config.yaml
d_mlp: 1280
norm_place: "pre"
rope_base: 10000.0
qk_norm: false
init: "normal"
init_std_qkv: 0.0217
steps: 14165
MLP neurons of a small language model. Each row is named by its layer, matrix (up: input weights; down: output weights) and neuron, and shows model dimensions 0-191. Each number is 500 + 40 x the weight over its row's rms, rounded and kept within 0 to 999. Numbers have three digits each.
After each neuron's rows, "fires before" lists the tokens most often just after its 100 highest values on Wikipedia text that the model never trained on; "fires on" lists the tokens most often at its 100 highest values on Wikipedia text that the model never trained on. A number after a token or word is its count.

L9.up882:570522531535433520441504435548433468477489493564498490612494490443519464568480447470435533473545504478499524485510491424508528527537536525503492492428496487522489519472583499501436451460460501440491467453522524509451452548522513501424525477512452529574510483485545563472569565507502528483488527552510489565512442573565548503491501540490447483462443534558504521473568499569534506496453521488545497493473541481521458485491495512488485534460529512480566447556422511542537502474498529537450508470564510509522452465425538423428547497488569493423491466577500455510489492589517478488
L9.down882:510441531533546496508545428552426492538472460485512482468490541470472514498529491399518504480496453516539503500443581503523513549534501507467507495426521517510524559481510497516468501462485545493456485472475419514519488527449516580521543416495474518496460553480455473454489454543434497471539542529539419426444594471525529529449566556487520463489466458479496562488465507561508518437573451527556523467449547495485416575482498466503503526520474447480485510493489489515500492510481464553444523506497481476464481526490558455451506446504488435528533452512567463509494460519557458432
fires before: "s " 85
fires on: "'" 81, ", " 10, "/" 5, "’" 4

L7.up809:435489514381502462492515436527451450478525494522409495519557501510539563489464510516535514527545531518528546518602426462498441492563441496518533522520506487586500484494495572551490491553524450466436566446525530518408541527436484500527431504532485501492590457518478572482522496475526473503548423549476458572525507475464446512522483548534491525483505485509538458554527484510517458541548511436585460490569410502524495513507503565492486534472421447514458520512507460543471547542524516475476486443524473518522519540503379509491490481524435506506517506463490441513478469460518526459
L7.down809:484541447492464505542526412483521483550495489474467481471578491479611510522398594538464474487475468482499537536572513479552513485532486459542520459505539488516517438520534441483471556495570489506528528468507539495495536457528587606504450500442456540477477492542447477501543505588516572380445491504489602502548466495542554470492515480456509526458551486520479451577566434455462506533454506480546514486511437510510564464495521518503534495496489492575461466495497502576517448569505548473518510481510451446468534518508463489513474487492514527389496535529520497499426527536485531510
fires before: "| " 29, "- " 19, "The " 10, "It " 6
fires on: "\n" 49, ". " 37, "\n\n" 6, "). " 5

L9.up837:541527537467571585525508544549406565569511560411481466464479499416447496592540477529445489510491490503474516492454516542508483566559468518480515530446484572525487525458451465457496455507537442447485457417541474496484524508514493488511521473439506526543521380509504534528493585511475440508504502495524432512467506566529454493468472565494489449423519462557475521470501510512525484509551588511484502463513458524467475608516505475508470495463528461466547483530483540547482511546505540529471561485514465509412493568422476450492448389519490522531495561491523517462542503543521542473
L9.down837:481496559523436442592533461459452495547529512469534404512523501522490494526500451413489456497485531498573501487474567473510572447446513468486599463573523483548467535532515538481454465511443525482420443484498449441500565528532419511497475451431524504546486475416492541529438436531470503546394528503484507491527507475584488524494556518471488531459507505474529517573450521395610451480478520499563479533510484532421461485505492508470549529447517495471489524485516516498513451484519466490538459500537556543526458465441481488517487521543585551525497492529568473492470394441539473419
fires before: "s " 42, "the " 5, "Title " 4, "re " 4
fires on: "'" 42, "after " 13, "not " 7, "| " 4, "’" 4

L8.up1153:537490516515507509411529459492438543472458531503519544555485521506473462477499481409495486511508523492508514493515429506456504535454475481548450502464517518510507470560548455444574458484515531499542522469369491523473606460587594424522489463481458518442513519433434563485466495517450475450546528502497516505473556480536524463487444500494438485379519518544516507459449524513496502493558477545490508493604442565481546569547450496498540544425465578492522578558479543483503405461507474505441509500557528509510478513499503494446522531502540393542506508479528492547486451559525474424
L8.down1153:484468530543450515467449413573468554572506514466545494543544528527581517546453426484504504562514533463556538550437579475520490509513492473504488442481467471515509514413459481566489495464508510524475456406482494535509535487446469535502490562518507563519563511465444464508469497467436544542469441494511456543480480474580541463511481463477552456531449489564447551547495521452507575485520489476481488493479531480482466535541473522472485445537479517500441528433492485496584500504521598529460466441488505437454509499467469521482462476468528563542462417563489542503480453529519417568
fires before: "s " 47, "least " 4
fires on: "'" 63, "at " 14

L8.up517:566562479580435542503457494479506502515487473545485525530507469503502536500498459488456514448548460429458466404512442487505460469476439445496540500557507462504508516503621498489526482466521501481457539501498410505570490481465512497471465419520480512525498497534469487535501501529495589523580499493487480508554558530535514491493507484529427485493525479477518547469415533505508499542536570507517522461524376480508520488437573417467478499510525463517534449473552505485454517519438467464535477510469445538507424525461496386474493477505523512492479493459535486555545483574473565500
L8.down517:495488486491457517507538511470453486554489504486512511506470476588579486463451505554549547523535476475585549524500533548525520435481398524497497522549509520538470461525525534506427491437518508513496500559417478512585437556463512519490513507592550502473407496500454519434534464509505435499449460499508487445540510486461472434485571477550426488467443551545508434497498556512482508497499523552487421484538486477466572471458493451538511508501473528514470509558451426428481449480529496454548478510513549524503512480486506563543542525429495432542541522584523490554443464504515426559
fires before: "\n\n" 48, "a " 5, "an " 4
fires on: "=" 48, ", " 8, "film " 6, "is " 5

L7.up403:450539599472508455453518465574466509522509442530527467458505526515517500449447553459453530497520481578580530468549439517497474553513428457548527478465500498525504509524400531555558515551457487490431517405471431499572545490459520489540474493487506455512475473572512516505545567469492527502548471485491542509520514523438463478506489612431522542505497480493512467587457468519505458488533527399569483516512456464503522542457467537513461443514472430496532479517535488559553472448489469475520527526499549522529471525535524434428472424441517489466469534508486519487548421458530445481
L7.down403:502455528481490561529566551490552461511550515488476537424513468523510503545594596451516485499521514480487511539544517450487533564526478537511465519540450475420497499436511467493538479531553449528502457622624514475589504580516512463538503467555485542466519440569474454513492450513492520502467505547502445517471471512559518511435528471484511563545555514529459433437543438539392485509490458531508479493476493532513549475472532492628475520483514533493471518500476485524421509479534546513443595506453595546505564429491560434496511537515482514479444493545478478528428520481525503499
fires before: "| " 21, "The " 17, "In " 8, "It " 5, "His " 4
fires on: ". " 74, "\n" 22

L7.up1142:506534539473544510551487432494505489556484538446482520492505469500488453437517481531461524488476469489503488436435537473454419462551465514512487454466544494538534534514472559479559499386506428467408561583510476490535500528484499435461487433450518463527506482508491527470455455460526511425471481459506512480508506513539515423559540496503491530579493493461560532502545516532627480612500522538478536526490595491502509475511449528464470458508500411478467505436558554458565571497516533502443473418497500526510516560557552545499435501506454472558479492521499512425512522563553493484
L7.down1142:490491465541497505527474532524474546532453528547483520517489507488523439488539538503469542493500499574497490512571506500501495592563464486541512518434495495498484511485419558435407464510492488480522539509480541500506493522496503538541563519520464517502509466523457490531504502465500509490462537436482467477485542587482480506525546487477487514496542513555508498465470520502411443506444505557563482482509457473574484479518468455578469518451503533460607498453557538453490490554501426521505473465471462511474490452569482447511478490471531483450412460472500548561463490576413518418
fires before: "| " 24, "= " 11, "- " 7, "American " 7, "Sh" 4
fires on: "\n\n" 35, "\n" 11, "2 " 7, "with " 5, "Result " 4

L9.up1262:482544518543441515482521471518534461426487527495537502516508506481523568574531486528498497511490423501532524462456479440456523515449468494519612471425536432489492517481490482508478412475518531494482484524475477473547445599457498484533506503488459478493466500572397501518533483517436452479557457513530577540565493511449523505524471524541517468506534481451488467599488512353557525482550515484495421523566514464546443482520457485450441483532507555511511438573468445468547470479438486488524470561528464522517471491505500468525488512518473458518515447491528483527477460520499540449
L9.down1262:499579527496572485571491534484463558499542521566497584586496452505487497511526490548546515533423423431531525543544482458539528508444485523521555513453518504462461422509546526449491409503494441491460516538504504485488544516515514466568468504557492449517473419509540420507476477542490543429419466522474509559488524507537496537521484551492505459485477472566481558578492445470545484446492458540550465504550420507493497477526497517569502504450523451543588478491519474536483442508488483452571436514530550486509507473510501497492513474525490448517484494448555452462483432584525489484
fires before: "\n\n" 34, "in " 7, ": " 6, "after " 4
fires on: "=" 34, "th" 11, "died " 11, "years " 10, "m " 5

L2.up648:465528539509531536488519490437467506534508524549417534479513448520572532487472538501542502491504527517510418498532462453544523519553538504487412556510517501505625486491499519599497531479565492528520446465503532549393489393486462472417567510518533498510492473509471553502540498550451545456554473539524504445516522547446454484510550452552482406446495532541492474516481456463482428453540531549561509460524431493475539462500529466512530474473526543524517508510494504501480450468468523517573457438433478564588493460521514538501524564423539490527446541500504480445502456518537468529
L2.down648:550502521594517546524465519459464458457468523589464463521523523604533545529467604448522557449480527529445503508484470524516491529503592489531535496481537424429518491525408459509493506484489481466496521502462480499435481438493554500425482440485511465483518465520549527485525479563451490461494521502526522423454516487494473478523551485533445447453527491442538510574506494523479536439509468462646455451489443533538548573513503463502519447485554511509532477560481495493488529434486441471579533484506536520546471515539478494556533501485504450464449470493488529483501514518447539528
fires before: "\n\n" 57, "\n" 7, "2" 4
fires on: "." 55, "“" 9, "_{" 6, "†" 4, "”" 4, "\"." 4

L8.up867:465503481486539533504506455547503491516492485506477524473527469553532527516570534404492540492503470545475529543515510521489438512501421488523472539494496447454549479489494517514450409547454512388542454471493470471535457494535506504528518494466528539522401542381485545469480417471485454437479490556578510539413542468510470492541467477453404508483512465569491488492518472500464491472509526454499506461546505553525489544480472523581493517499564515578494463553466528486496532505525521525470487503475492526566498474514473524465503525544556500482550462461545478533489464531522566478
L8.down867:551516516525503508550459504503498401498505551478462415559478494563536491523550480563523420499473508472551509509502425589518584468471572504592469522486510543469511476495412540466436514465478531489483494508536503543482536500549471410514460423510523538515450529406444459501532463432491559483463446531545480482404541466452532491507539518468502455486417536517580497469504507506535476506491477508459466479502448547528478528502456489445477573541574499464543576416493503478507499457481473496511446446544520454597486508556579495486523404473526543454478496474569503459439423533465520520
fires before: "\n\n" 45, "-" 5, "ym" 4, ": " 4
fires on: "=" 42, "on" 10, "Ad" 6, "Website" 5, "des" 4, "e" 4

L7.up69:499482509545499504552480541539519522522517414565518453505475594546472498507532526445458521550467570526532525561519474463502436430506525583522429523487502502479488527480451528560495475485502614539440516543546488509480506519472488522533493478491485452523505527544514543530557505492495507485473444506516525538469510530506447440508504497529453431519524551525471562534509590467477550576442511449551524528487551555516510548535512445491549505533504475540575505510542506541518544491479559458465455516486541489510499543509453541490540541502465578471499492529420475492555515512495535498
L7.down69:425410553550505538534488500483512424549500480492484514505508560466485481522538453507531476419430507489494499481519470526516464510515508569445519527542482555557543594518531529513482557507506505571451493606471515461550408473538529436537499408495498409490472460591475540542530499493548482476503538522552532486457522512527506515519508521520542454509524489499464431579459509499386510555538484484504483425492519487508472498454490539477473526534487491513494549506515553511569504493425453518471530541460497481464428492509469458518443464556552491510418451502420540483517545476548511453
fires before: "- " 26, "| " 25, "The " 14
fires on: "\n" 57, ". " 34, "\n\n" 7

L10.up1075:555448526452532538444507477501467558510543505409516500490497494477517406503455417485542472480551438523496549492533468472443466465456462515531520515507475506542524476576484539454525500519507405444512509485505538508537551489480492497492476483479445538578461469506507503639496480465475439476467533446501593464480473465540504552536482521515477587486512534426467534497532510470502503520481501472533530475441431446488523533534450507447530533526449461469570515521433574555465535560416502511530460521482477519497513490614445501385484483501471505509485570484484542540492501507593512568
L10.down1075:468451513496454527489567475535508449457485513529437524534533479463476532515500571633577553479515515483476404418484526476477508497558482472571536547507505506524482487463579449552527561481480593539460514422532455533528484390531497502481529438465494406452532489522403550391537517478469454497471583473498517490516499451441470520569544541509489496452534468511487482547463569480476587556474545477512517522467539496544480524535524554489531503499507573445507483528498530514509534506521535482477562502429539470451451558467514466542491509466511480534530419494512500503589497441463537512
fires before: "\n\n" 38, "\n" 27, "on" 4
fires on: ")" 43, "=" 26, "l" 5, "end" 4

L8.up480:512488515486451464514485527465433517448523472529546587465491523462459511454469436514562560553510475490545488520512496441523455500542552428477522586493552517465490502490500563453547525431555514510431497534571453489545536495513517404538520455414492460499456525601504534448457494531466496442524561534451493458435537554567433427551452495552474489460518554502503450477528496485509500574425572414491455464517525525455520546502457488427480560557526482568504499407479532530525555525481444489530503557407460543471501497518442458505496472546517483481505477435484493552554486513569507566
L8.down480:556559448519488524458484480403410505451552492493465527465478437453470524500436394530507498533530513589511472480495501481509539430555474454542563413531528583485498432495471575543500531534511521531499515460549537501484506588498536557590486469512440509554462469410475501547558499558570527489521514505570510459555489471524529463508524481508490491438513522568513505515522542486449494529410524454534526528520486434477514481514456491508483484557474518458531420505497498462524504526589502517510504533490430497534552463513484515482538509539539486482500505492541540509512446399564537539
fires before: "\n\n" 34, "- " 26, "and " 4
fires on: "=" 34, "\n" 27, ", " 18

L10.up878:449524509483542447544549500519515540497530487483479522476491522474516560510461553481400509513522473493495452435553516541551552525471484457510530487480545505482519454540448601518505477520478514527519536405484518538541506381487492573469472466558540493514567487517513582552459477490475476491445473474489511530516490426481428459477541464438464408526483460463441470476562565538506532489503443514490551480526457534455486551493477414507477472470496537433510508468565511549457502504435561478460564492534567494514576532513522540508455538477534431481499485469485483482468475457530539472
L10.down878:485450477487571499559462475576477511434473539552501557529531477559517517494456489450563517460451494504470451431495500502507505536511482412581581585537520516507445469436523454520487461507425497474509510487523601474426540501486520515571468461411504461486475521499534463499441514467531511479487411460533491495561513515473484465481484414448560446490505491404434530494485474513559452529444507579508452457494449495498515438533447469482518501512463540499479498478545466495514534512503527499494541513541533471499531538516404562541516497505497446505529498499468515445553390464560533489
fires before: "\n\n" 37, "\n" 12, "years " 6, "the " 5, "as " 5
fires on: "." 35, "for " 12, "==" 11, "served " 5